From a checkpoint of a small transformer trained on Wikipedia.
Size: 10 layers, width 768, 12 heads of 64, vocabulary 16384, 71.6M parameters.
MLP neurons of a small language model. Each row is named by its layer, matrix (down: output weights) and neuron, and shows model dimensions 384-511. Each number is 500 + 50 x the weight over its row's rms, rounded and kept within 0 to 999. Numbers have three digits each. A neuron's up and down rows have the sign that makes its largest values positive.
A block is one neuron, or neurons of one layer that tend to fire together. Before each block is what it responds to, as a language model described it from the Wikipedia text at the highest values.

Water and rivers
L3.down13:515450517502433493490532454480539518485560556463514521426400420518533562476518517426491558530571509511498501499553508397507580409529574530499444447520492457440512496456535554501481531448490573454526481415546515515551469509588490427579480441477491522590496490484459499512484452550417640431470548508490516488436568514544463467545549532460483513556414506495462550558571479508462441439471
L3.down91:499507537481555541610471505490552622535429515510502554395578458458461592541522432479529497488498451463573550440470398527477478408557540570515388516514466492451496552532441489526474460444531542425494448513447482549550580444555525461524450536496453571500495537394539479521487500469507520696482508581386498442496576501457585527570556513466505448412535477503453496518513508489446499505465
L3.down232:500496429505474572462472596454488535511597539601538493452536548497486469507617526492459456442498392478431486475470509534504506551423478451593576451580549579444548484559416371499459505442411489367451500549494546482688511478447562512469540491533420545471528584560532444462471520546525457523535457560521428535543498516620508444496509446502500450566471511478448588456502440463484444525450
L3.down872:447437498513524509427543520485532614535538551424535484560417607431436484584473563495534468517472531466562489414486509484494590557521532442479485455499380511565562519507512467476552435474533522657526556428402438503455489434546523512560480507438474521561492436524451508433453644514474553467510507507535486500443487443424514436547561443527465531463405444538509556577535450445527483557507
L3.down1166:599481439500578505529511566501520467495486551420425536610511475507535472518467470514561524529474432482503503557479575612455434477472468397576494489457431540442469500483483505509573480421514514508608484506571529459552420415470428654448509544468567507492552561526555405515547534553476487537488517403541529526488453499429512426383490551470483475527519453490471528484553446516474544517538
L3.down1298:619510414459514511522409488509557518557414565445436467480550484458533584412430499446505435510569400515482506498465465517515441523487448523507549600538462531500440554487461377518529428439511505508457520449494538543580437457430489472438494462445508522555502412485556502522484550531501476497568527424575565424420427425452513451476556496493480496544496447550416470547534532458514499494469
L3.down1304:496521420498512502607515517392593462590485548541368494478593512515561580423636539468468420530440503525421433483535452514544476545398548484446514474473540551403498457471455475540409490564504485474592437477511504554503439543543453470537506484473463573521538509507576484487472540447572483588554492548491477479449532450571478535466464552534379513447429414459566533466481549468404484564484
L3.down1462:501485502458489482476488554499483549534514510587411494532475511563452508525455542560440628514449465543431553552511472514426453562515431496519495537479532505393489506415493499485442422520507492501488522376529599518459461574525560516487571470529455513407477535459484473472487556462497561540469453470465474421442544595462462485449483501515485556446486464469571510417530501439502543482446

Mid-number digit chunks
L6.down690:505494500467457540532486403457471572433539518406516545570574490514566491511488467533519480440354489446491470463484526544484574413510498437498516486529560520487501449454433513448504404428416477508589505474561548406596471499532519498543417482416477492451508532537486479473477498389545557532506533527463486512520486547526520541535444435645469502480407446498526489571432527549528461607456

Compass-direction place modifiers
L4.down97:459481538523491448480528529475442474469500495609499524494557465541482531493516479578547474476427560500480593487536495430562518494448464452523483475480445593523440482571411565517412375493493476478505506510457439506570474481431469440461507464445583542470625446508539458482560466592475411469484519599510496531484499555531602490543471478451467412544432444518501507460535455445425574501539
L4.down502:430465527588514558560567476547477545505486479499458593585495468485497547552451605605554500552439545510491499397542463504421469489489474450529380511454517526521581552489463530516504517476509452577501508421538511480482593523479520502562492540482501497460496480492572543428494519556536489437491502491452474515540458578453470477591451521541474492611529509460584611597627508430482513496583
L4.down573:467449532473469533614472468484474592514524542468578458451482416499509554475465450492504593446474494566432549512557538431431501527541468555504572482378436471601461475551436490507442415534487520491351476454367449478462477446550521614514457538477539529492506462546487512536490536486418479371448455503483528514531499477533460544579481509554532501508483554509559481544519531550507378554499
L4.down857:574495541514519461504553582463558442441510471611504543470500465478471503614538491534447410496467541553415472558486487482432486478516537479540465534436494485446523521514593550480546444513541474528489428645490387481429468584477434563499507450543436476406560501497561466486486452473469589489475399480492490525576486450574468463444458500438415448355550480447516500475458443551565461461512
L4.down951:471572533394559561436394480513423476551525509483417528482470524494571368520558444412484483530522484524516455532514477630491510495548480525521468628430594521521480473447441542521479473520458511453537545562584468472490481515428486493529452552448560518503486622454484491527489452567519464478588559480502464552521567475509407499459512434434513456492546476585461413456474558525543476492527
L4.down1252:432426463425524497526494578506414486501542462484494491535454431451593397514491519417549595486620417512484541441542470539536457544507504523441522499397518434498531495532476521462435474462525422410511523432508555520467647539484463524508538506529521511534526577560429594495435536577502498523412429481433553510517514348529538569522500550485502503527608376497558539474486579500633446435548
L4.down1365:405535455628623520568547532443561458546607560532451519413469483445472468507436496520444455542507424493451492492483446528408556422424545535411484560442560471553498545474515419548449520451526414421514489425569445498494631405376449529486502495545600446436562501484389554481590435618463508409451523529478553472577455478584483549532520528479509514498507552444510531470517418504455409434487
L4.down1439:531517471451516550438496456467400472473462432600550511490450518498539495475496456498567482561487573527522552485495471501464484530605519461505423480452448535414500461489544463490486495540384507540438489461419639597523466487457449464535527544617433563444590498434493598481549558513446502572485500628441610553567516496497493523596579422491531500543490523471495486460530493533549506573599

Short name-initial syllables
L6.down1218:486476531386433469504518449494509467522552492496493480479494533378541473482423400499490511519444481448444483474507436534486437527511411494541521458355520558451573512492488430501539526480472476461534458414576491543497368460440474476494551478512502426447458569489508477416451512466540458554510589501512506526457555553521494539522526471472535510397476500519474474497500501518478573411459

Technical descriptive list items
L4.down337:515529511500457517449439484492489512556398491379413522509285529479514558475442506433535569452525538559507466518430546425540522556444550457518474529456526554455492497547532527558527484483485555568465478534517491517453578439536467487434475552559526505519502505475437481504412492534518438538531521564442470500475531491424549515458513475463555433553490481491432482512523504363587495484533
L4.down357:527461484543467499483437522613479522539482446500374477555439474481508475521541504331471447474523489463555496491376484482527384584407578457473498518481524549554519457520492585500486511454415518437543511479510536541477547430511467461502492558518529573573442539532424508612578477475518460494590561563480492518481497540490512449485519479612421562471567581539547461506394425429529446493543
L4.down510:569425503539499528446512499467558430607497456591525500491446395521506510521520533454497364606526614528562486480502522475482497530503463486549461638454456593455551545524498507519531596453502507449443437486533546535449482428485443476498489434522512473433555556549448381527392488462493495536504467418450403437494516483485486473577526536595531492439536484552512635524453492497515473548539
L4.down562:497582611398444493394422519424482509568439493509456447462464469501487377550528432418525544411491479481425482482525481400534583513475479462487512452514536496442485350529408570525478475498480525585576453546360446449511486500503456523511556390503554483489341526547396619491478513597534479464511597591512427526380512514510554441473464465435585490405464422473494504459570527466489423420476
L4.down772:466474498478426507504536427438480434438467568456442529623458384491548527499358518414537497523438478578522512456466455488567448559582484420437526528506497561485460448434540399457415476458383474558437534458580480506468509535453424420488497420447502482490454475505488455552552450452515543451484500526531524498522491510460586487461543447479593574544463403405391570569483522504547565556492
L4.down1002:598509605452472504475491568542402533497459476528538578475472496544523462430548387448549498466547471519529502431557488559606661417515463561412505513471465567464498485466549455517540618536492555494453384525470500562453452505483473483464594451532513510523467521527569437476485465432481564541538477437503550527431493397462465526540447510455519459490495437425444500477466448492504511526499
L4.down1415:531511516405488504500516469489522652530534504446475518467485481494519481491558508461531446509423499582592567541522472442565463482523556575471570486466447564469525512609522479522553396465475510530539443479528542515586490484528468494482493451543511612587459518487476491593410545450521435577523463546504401590432536556383563530534474572620465490528574506493476485514573488448395444521565
L4.down1418:401491470409485452468422392456517541509558529445392533520544473513526544537517483560622555499603468486544464493513555478440419649620558506519552452586461463573538487391501520544507402522523550473421510551597455448614498451510469555453510551475541570564495551448474522486580456503514520491596515545444527480482492615412520586435555554382528479530474506516532366470541440520407600473411

Start of unfamiliar words
L3.down174:498543523468505449553495483456582493503518491484464501468471443518456549452433553474532487551442570582513546455507428479374551408566575488583503540542531414499508499560602515489538528516479435503446500420457507518475390575532499497528576469479453493505452479463539542605563463566489524480531503558492436454499593597367502438587449499435514495529379518465410506539552531405510531519510
L3.down432:480469416477491546519490440523518505498483516504501484447537526467542476515477493476612450609484487545487527491472409505536383516586454530531497407542437515447397471520531520446534509519522499451458433472516553473480684523458511442475562510517485528644431475457510458502435517608450482483586540503494467467436483459522457503479477525518517491481539529425524527495559412416535592536535
L3.down460:423550492488510520575501516535484443597466440503474481463504541469433547528523490448567450447504441530538542504492484467525480556359490512553520477546504559528537419530597512488440535446536527492502384425497479492507482476464581556535611579477523494479450476539470538481410437495461552454583640499476391551422468542538516451429509508604595606486480540346537448553473448536396555606556
L3.down481:528485458528526487544502524530510461588435480447503527503426505465507497489482526582530409554493330436568518545592471443562547503440571415531508473559455535401479528497492538505503472516505450447453499514471568557475537507532565557451579537581502596556456468425534506528448428480548466504453490454421519479523510423479385522490578504503496515578548502486400556446520477509426499578536
L3.down665:564438468525460466486651565553496469428425398547559531475550537563575482528473481530484487536456597618542434548459520508425440547524484501556476476440520494483488462537515511529470590473532539542494436426518491430531554499510523463562526519513423522562525480523569477515437419540448435485523466522490440509471486448539493558430540399588414617526587495432567545478479419445571550454472
L3.down1030:468561480507456500505416466496473459517524452509559386476454558388555547448414537508526378505359505505498599519460454419504574579499505568449403529553452528547483519514438512507481525515586483536393427630502546568465542422548579512392411461570448506489517432490467491556371457438475488515435522536474447460456450391486450541478483449547507532497534552498506467537536478548553515503528
L3.down1140:504489475519484513486595561399550386531542564460442519444511448571566468565544562586442471573500486466505581589540597458510491499538480515484503479427569466487540381453468480481480390469456469496479566552527465472525520488504396458493511517529519531616446577444436540463442501503563485488554473511508499462560486508536502395472607558496505477578490435546465479534636486464420562496460
L3.down1251:464463465548544463484448497516550539504521447532509524420520514519452602470539546521520496464508563444537485452399531451426443566533481493499545528539504512478545534543560533500596520478517423544445524489495471495396526584547459429434600499464502498552536457496564545551424516512574590430454580621472511537446555585458463427478448500449607558505512483419590405488607440368447573547509

Clause-initial personal pronouns
L3.down119:444471576498543471493600552524534441427502519531521564509463483567587512466514570478479474424635449534488525462419511504474445443566562570480527543481577469473473513514459556502482529472420495509496451638515473508425567420483506433512473418490500451564514488547562495483516496503401512477499472546505505457594482482517510481499439482558516494577468502568526386507471442445536555491529
L3.down240:508515519401528511502443469431523576512459417514565447499522416534460524523457427503435544478450477544510387482474500472524514509420448564474464433538502385489465433418431522618488480489534492452513442516545497408491473502484519378570502500523635580445481438490523590514514409527547553436538529523497492637467488528495521589537484525490546460596512505433506539479569527549401436456535
L3.down350:550493481495568511533546521549517502425515435535556517545578449471481478533495581494481487467453553524492503481550554559524396457446475482523470442484528515462562490479456502522543523412468503522516436465499596490433422481466576500541510435515477582490504538636463446512446447546508452524527510484498381590439487435510459446491393532594421543488593384503500539442493482496536445505580
L3.down452:453539510502490452522465568497559548529411509495458465461503423496531586479404494453468510447601607539552540479375493451518497446485508525538520488495420581500537502495505472405500488496485565462406592470438445494470458521463399524498502515496455584604630490578439587535522553447533528357477497556447530481490476447538504512422472479523508472569512603551410418476456509453544597466529
L3.down734:497395496491580458601467461572392513430537514490476516512569540481504513509495463442465457473526553495492526487532473500517601547449454438480480484510516473525553534448524484538567454532510450528468524486515557530583460451548540598427479598584586475539466437468470549562525456498544354486457501510428462514556458430438522594462464484499526532541490535478583513512541521460509491506507
L3.down909:475493506368455511394364479426481558498539443496521491546497450460504486516512537498424489591469508501542563495426481393566509544430510681543541542556440432536477545403475471518519492475534461412402455475517416483500541507396466435580474489439477481512500371487507564488469440465482458522423513466556538513561499404441460451589554465447530504487519528401445502485465579408538515402521
L3.down1192:530441509482492395445391566385486456554603529522440620539471439528529485512537528524463515490469465481636511460436522480644474518409513521518467467472534522472419492502525416432564554395439454535446455429551561418525553469472430398523572544486583454528518424531492540497389477579482550401485436487524462476476427448504549599545572494510429546509461501425481546504531507477482523526536
L3.down1253:489503403517501486551476443488510506589447495456518536553607508597411531542373497477540467382520537536554574476457485520449506464535521587484503504535478417471481561438440470548513557534471527437533468563450609477506455540491526489429475506496551511453564465535459515540551544520493494473404465619472495475552538528533400363466500594555513524457518500493450470535487452525501407499522

Structured-list separator tokens
L6.down722:453452517508461551403434406433563466445409558519566499542544504484545523541471521485470539454435491533423541423503439512466462491516488458517465436571509481494529505516525498402512646458516515473527521463523519556503544524490446395429556528493353548551483495509422390504540451442541498518573551488485437549522457503584553516394502486516503501399554511494470472459520472462456568614487

Number tokens, especially 10
L3.down280:578448445577427552466527528456578556532411435432428552483522467478468439513434450452504437561539543512449487521572455453374546476428440449445466448545518496569450444498449532464546571509536499459487569572428431531483563661537465554448496439558431466457528457505563458464511441433469541447533538523453492389417404512469524489532480587501564492444506554511482557494500534495511500496604
L3.down347:514527472511549548468520542499434467414568430523447581459550519468602564576484475490488556494490499584539457566568561483521472425392644493432504475480531402502552521598442440433470538472456452498395481501506538502494534439466508553526613455575523485448483508428467501494617558569466465510461510536502477502447424492490483526472578469470477360426465488489514522482526465510551492419545
L3.down389:485513502431584496474593485508536475499478456619521590527549552509528436529420599548576520565468526565528480492467421525475509566458552476491468487563420474501475486426392565487413463449531526532549475502543543446426539390451515435456382541524493553570535499447530555539606511479499479550515489554514519489521501500514500406443539576472526543519512450427485438479529513549560515534491
L3.down523:504513543551504546510534546457510473531484502494529542445531538464487536527523563464513480566551504477534490418522461492505516500491525557554476463527512493532499487474523506511492530503634471435490512508436491562561550617350513415502589534556522508455518379505518551599505517443467469459427432518530494491370535460466527487487481563426502461491528523581557567527446441521618512561568
L3.down529:526525507519490443483499484459472542449436474475625564527516421521600430478503522579472383565491503541430565534480493403473478441507493503504464493441461443438459583523513567565453476528460425582500530608497499402572500387490508478540530420521515557490449451491511597541512566489529499473487483485517410379485452483469509598431464531446492451491485558558448458393494526453533451489457
L3.down531:575454494493486499459536588506516510536523559478445578511551497565506503506423477435469489455457654549545602534633445502522423424504442485509519494585558480474551523595487558508593548426505469529522461494532506570516444515439504471520526472543442602513534457523454483504517544496409579549520477440463432627444463459612469454492478559500417422395604527519486557420441424552512464598409
L3.down551:486576453529513494440520445578539457558497449512509498476448464519598559481465488464438475529497546519507483553488487482502420447478503524563565474523509508608448432522499481546502483483506416508483482495444517455577576536536417450512476504541569551449514417526461507413529469434459460524490567537514494421510365554483503583428509481552509527479555496456469508491468515593528540549486
L3.down718:562454521471580552490537466561470481501484515486435619476549551575479463472410423599477469492470590509558589506515501439471540467420546473478487481436481540613540523534451513529564430522519442462499471488555461546481440466413443474464547515587505546488547481457579528482480508447393448518452475426488504542608445533531451534418447511395475511472502545434527479523512551465634499506543

Clause-opening subjects/conjunctions
L4.down27:469544460511514585452486499582481439567510503495518585539538581483569464490496524523428496506540358508423464511436446599454454484495532597475525455535465418500510539452552533420480425533546515419455512512455534552458510568545432512469414534429464377536486435510578520604464546486515519488540514553569484569518421458559450541491592538448490503581471437509453503398532594665620488443491
L4.down223:545480628496499515627538497547546542510543556483484558497445483494525481576500527455545450532480488486483500493587600480518529470571504405439530485515562557503526504558432528538495470409576501472609410444479560520563427511495468531539476571393492491644433597474525531495528495526474483574533530571553543533439437418454551494528558495504418442521396587485403526608429511488569467550542
L4.down248:522422476484463439565487535501498456542460588501506477425515398561470484485478584468487461486481527572586464500503446486537464489618569492480490459503440456552506513434499532546511635518460519392432488441478519563508596563532542536462469579548452455447558477506597472509504565409479577400523459551542467470511516538461497437562492573581475561422483505536473526520411514515568496550494
L4.down770:467517511529534457453524511481552537577453431518430474509498579564493468525569351586538452495438526476523593479482539525503498422568503454454476459451485495499486460514445576512551391478568458528493491488488493455510464562433452538487524482499515431545479566506467513437478515504577502603474516608498492466525535523519501495501537555494538533509433475514456470536478479559484390476412
L4.down976:460485556476528443492480517463511517495460514501432502548490466513487431535510462495476464462452488520526513555418514532539406562515637503476584435500552579437525483460541520456595575523422492500416456443529436487487532516446437401578523477393500437518510484457522482563475540505379524517542508494500421467497542552464505499460512549413474590481464476471465552442490555465503537429500
L4.down1114:495506503460464467532513524454465462418584491383495521527503488444484562527494502450479475563447571635489509395452497437548455519532555538488494458489485550465579524503469438478502525512564492435519472571507470481391576419489400531525516522528492468449609440517464463469520540449430511507581512465504432511579446484512535520485554484632479489529541490556510498505397510497451545464497
L4.down1316:517448588493475448463460519541493516407489452410469448555530495493432472424529464446463460487481483550454422524519534570528393406540589544427511610518473469423552521484515524455461461438601511528532389500517473454461587511513558449407476517491501488592435585448469541518529522568506438456574545522483507554518484505498514542474531469482593488501465491433486522421525502566498476453495
L4.down1410:477415473554495465596540435474453498465520487476445552516587524600470574481454525499580462595381505602470498470481422514548496568485555436474465576604485475468445495499424532523525374529537504496469601455525572453433544502429497537534530471499468472557579481490428543520493517476539510430539616497549478574509438527534496534452422490526551539426482444487481542545488482531552487518392

Opening quote of named terms
L4.down13:475468425504484456497430465484583517587565571557592525511481509421603453537530532501495489517495491550523524450524433511513454546511535445547451385459525528590603568500555533607534477555451494422455486485546459522540500511482509479523567508552500590491530525489501457495515445626459519562439462542516545441555483528534544417509514514461534465499531383547425488516402471507488422470506
L4.down580:464467490454566491484503494423571430522487547506464551484492508451602550515473441471539478527417501533468554467473562523507559462450653472438504420518555523453475484567530462489452534593581552496618459530530476396537485555550518490587587492561477558455564457548452585493592354472551530519507505521477519523424509481454472414556449545590545408464533549546428431568433422456552527589582
L4.down872:424510491563522498428504554524506489495492409436539510489476517441507471493539618547480387532504419460447536501493525529546537505510439541544532518526458504483545484534493517488529540515530518537515497524511469479517541525541532530489578575515461503432400493481425531521494507491482512541426441615451508541529452449427589522571491508434460506524447449524530482529436434474446508498507
L4.down1035:515475489483557498509510501453473522541448521469487542554543505531442585476449435502521477566462488492477469469523509439592582548623503505489560472475553385490557436500520493492611502502486458494551435524586441520558445533573524517524545489572491519483453479466487537512440571537444495524579526469540543522491542524568588501487484479587492474462527417541540506492465432507491502483440
L4.down1081:453419518530491597457475488424539498555491421480505518430492499470598494529462487447619506432455599455399536441600574486522586455447498573486496502509563519428536527474467476448503548555467475517498435530423500539540495428533410482544536449558456520543549504538484489553541529478546591442565533536455480445456491458618524413556493497440452486507453497525555614486445495585475587409451
L4.down1246:550480535456451530492571547469515553534540500426635465431511467421490535522449494498529484513516613527496459453539465421549469505479595577452489462514565463555597553546503565463475503551430505438456486504506483454525430412505572546584486610504556540492546551472538544479510566446456404470450541566638553568512507430481413429516544544585516409527553538535472457478497534473565552510542
L4.down1500:567481536474541495490407548553430464592472443511580524458381528495525539495516509456421486466473542590577476442487467575469493471575499577516508473465536445483498522484468503563448501567506503464502407533434504603409637463555567505554483533420506504563449534458532421559477500516528506548502553432576447517521499513551454594521502501495491490482472386536511504562495555522502515539587
L4.down1530:585521523441528519468545504538514541449538570472551524433456569540473386537441396441511501455489542522518541485500546500520474534439499487568481446500617611586506345432476517490519437529489587580504535541528469502548492493503513568606453393543469544359475505481574466503469413548448374515599514534538557442564462556524444505474524507413489575461454456477454397459457531411465450619542

Mid-number digit chunks
L4.down287:456532495551562544603459501496510513512459530467539461518492564535370499424446517503556498445478427517447537481501473614518592494489538567499514562501565449593580564415511429462498514467434499582512491556451531467429450550500525460512536630528441560511524486567465567534471484475495528506367475529496569508593481583527514426480513543423496527450495519468551395539491484469513449507513
L4.down288:467523478507473529491614564521538424541439474546556461487466484489619455526493471453523501486433538491476475539509503526495497431371489487577529626538519489511525511491470580456466488571462548599494526497543498516471484589595486529532476419548481540438503480522548470509461564525458456559479454421536504568380526491514409464470429404473488539489495537553554552476532546455451565566484
L4.down312:468363439470468489506456454496516470443539510503410450485483481568599522502445445547508498495485535494372505431537460512557475353535482420454441575573411428533541558422461473480503422469531454518507509519543501594543492563512491602576536505561550452460451518511467509497537528467619601422505471487469471530448501535611526499510524508567558567501463550507505506547497484564476566472482
L4.down340:513520532457509498547620486459497479541376558526450520553508518434561507498493443428506555553453567444630493521484489566513504513553447453556414521513474551527543425504533471410500476519528511537564500476560526463551456527466460534559490515607504537452446546514447513543473482449522479521554645370394473499432541608579479477533570555407480532452426509525515564484520395470608479490585
L4.down574:502488591419525549494485500547560564537450480435545532492511529541547531553528471475421525466470460442402549428548550514415359541449484512493494516449468442452483568446525484531564495462514464558504489463512458523501452528542531404473474689515415506536479445477486421487483573376497553513530470582396532519492506623515561510462569504482523464505457600427498427488506532503418417480488
L4.down738:494447505498516497538437491488348445440440493429477576500597635492449517448507530457448593576513523430453491565548516426502561481466459555469496480379502586430490489473564528534508466475518591505432500441499513483474581428570531516470584494547500517373520452537477552514550417500626408545463474511437471442412498553559452336482419446445507466514487516427478530466549380483501444503527
L4.down805:524484483557490509382484571539565492483446457542546548439473552514442603511411503506453513519411505452536544538452485475537483560477429481524544549485525545546612520433492514481491519578581473439493489480578564505503508431409487417557483580417467539493574509424450506520508448430473547555563482533447555459421506597495483494444541469428516493500473564593509448501405496505485543512567
L4.down889:562462544512489475535411441484500466537507517497621506539570598550576538504513520516518471490538449485428512479507494523456549480471480528523431465562479495468528514527426532489513488467413484473593449459596508527419468513444476453481472489515441478436426577505338428503493506532525576478656560448508495534459441517476468504527457577491491501390458513516540532541537541469539460433589

Modifier opening a name
L6.down157:522549474378466525551509496516412602549482559434522499551510569533431558552577487634543586409450530529486470533504470502414515529511526432450573552472498566520551497533520606507505391453521471489510432473568591550570498569552473494482466531546488435544492507531465482473507554581465536515433460491458431538542526514520472493523539499498522486518578461535579489490613496487459475549554

Water and landform words
L6.down5:442423485496531517533447443452499529556447470435340610506454443497512514429541486518530552445489505498424442325454431552542458541429469472520495492574520510473438511518475532437620478492457474501358533414541497498571515469503423448466401489525517467442478519470523539343370578512484638478522517474553481485556459489514511528584495433476495474476499525550476501544528521491520463485499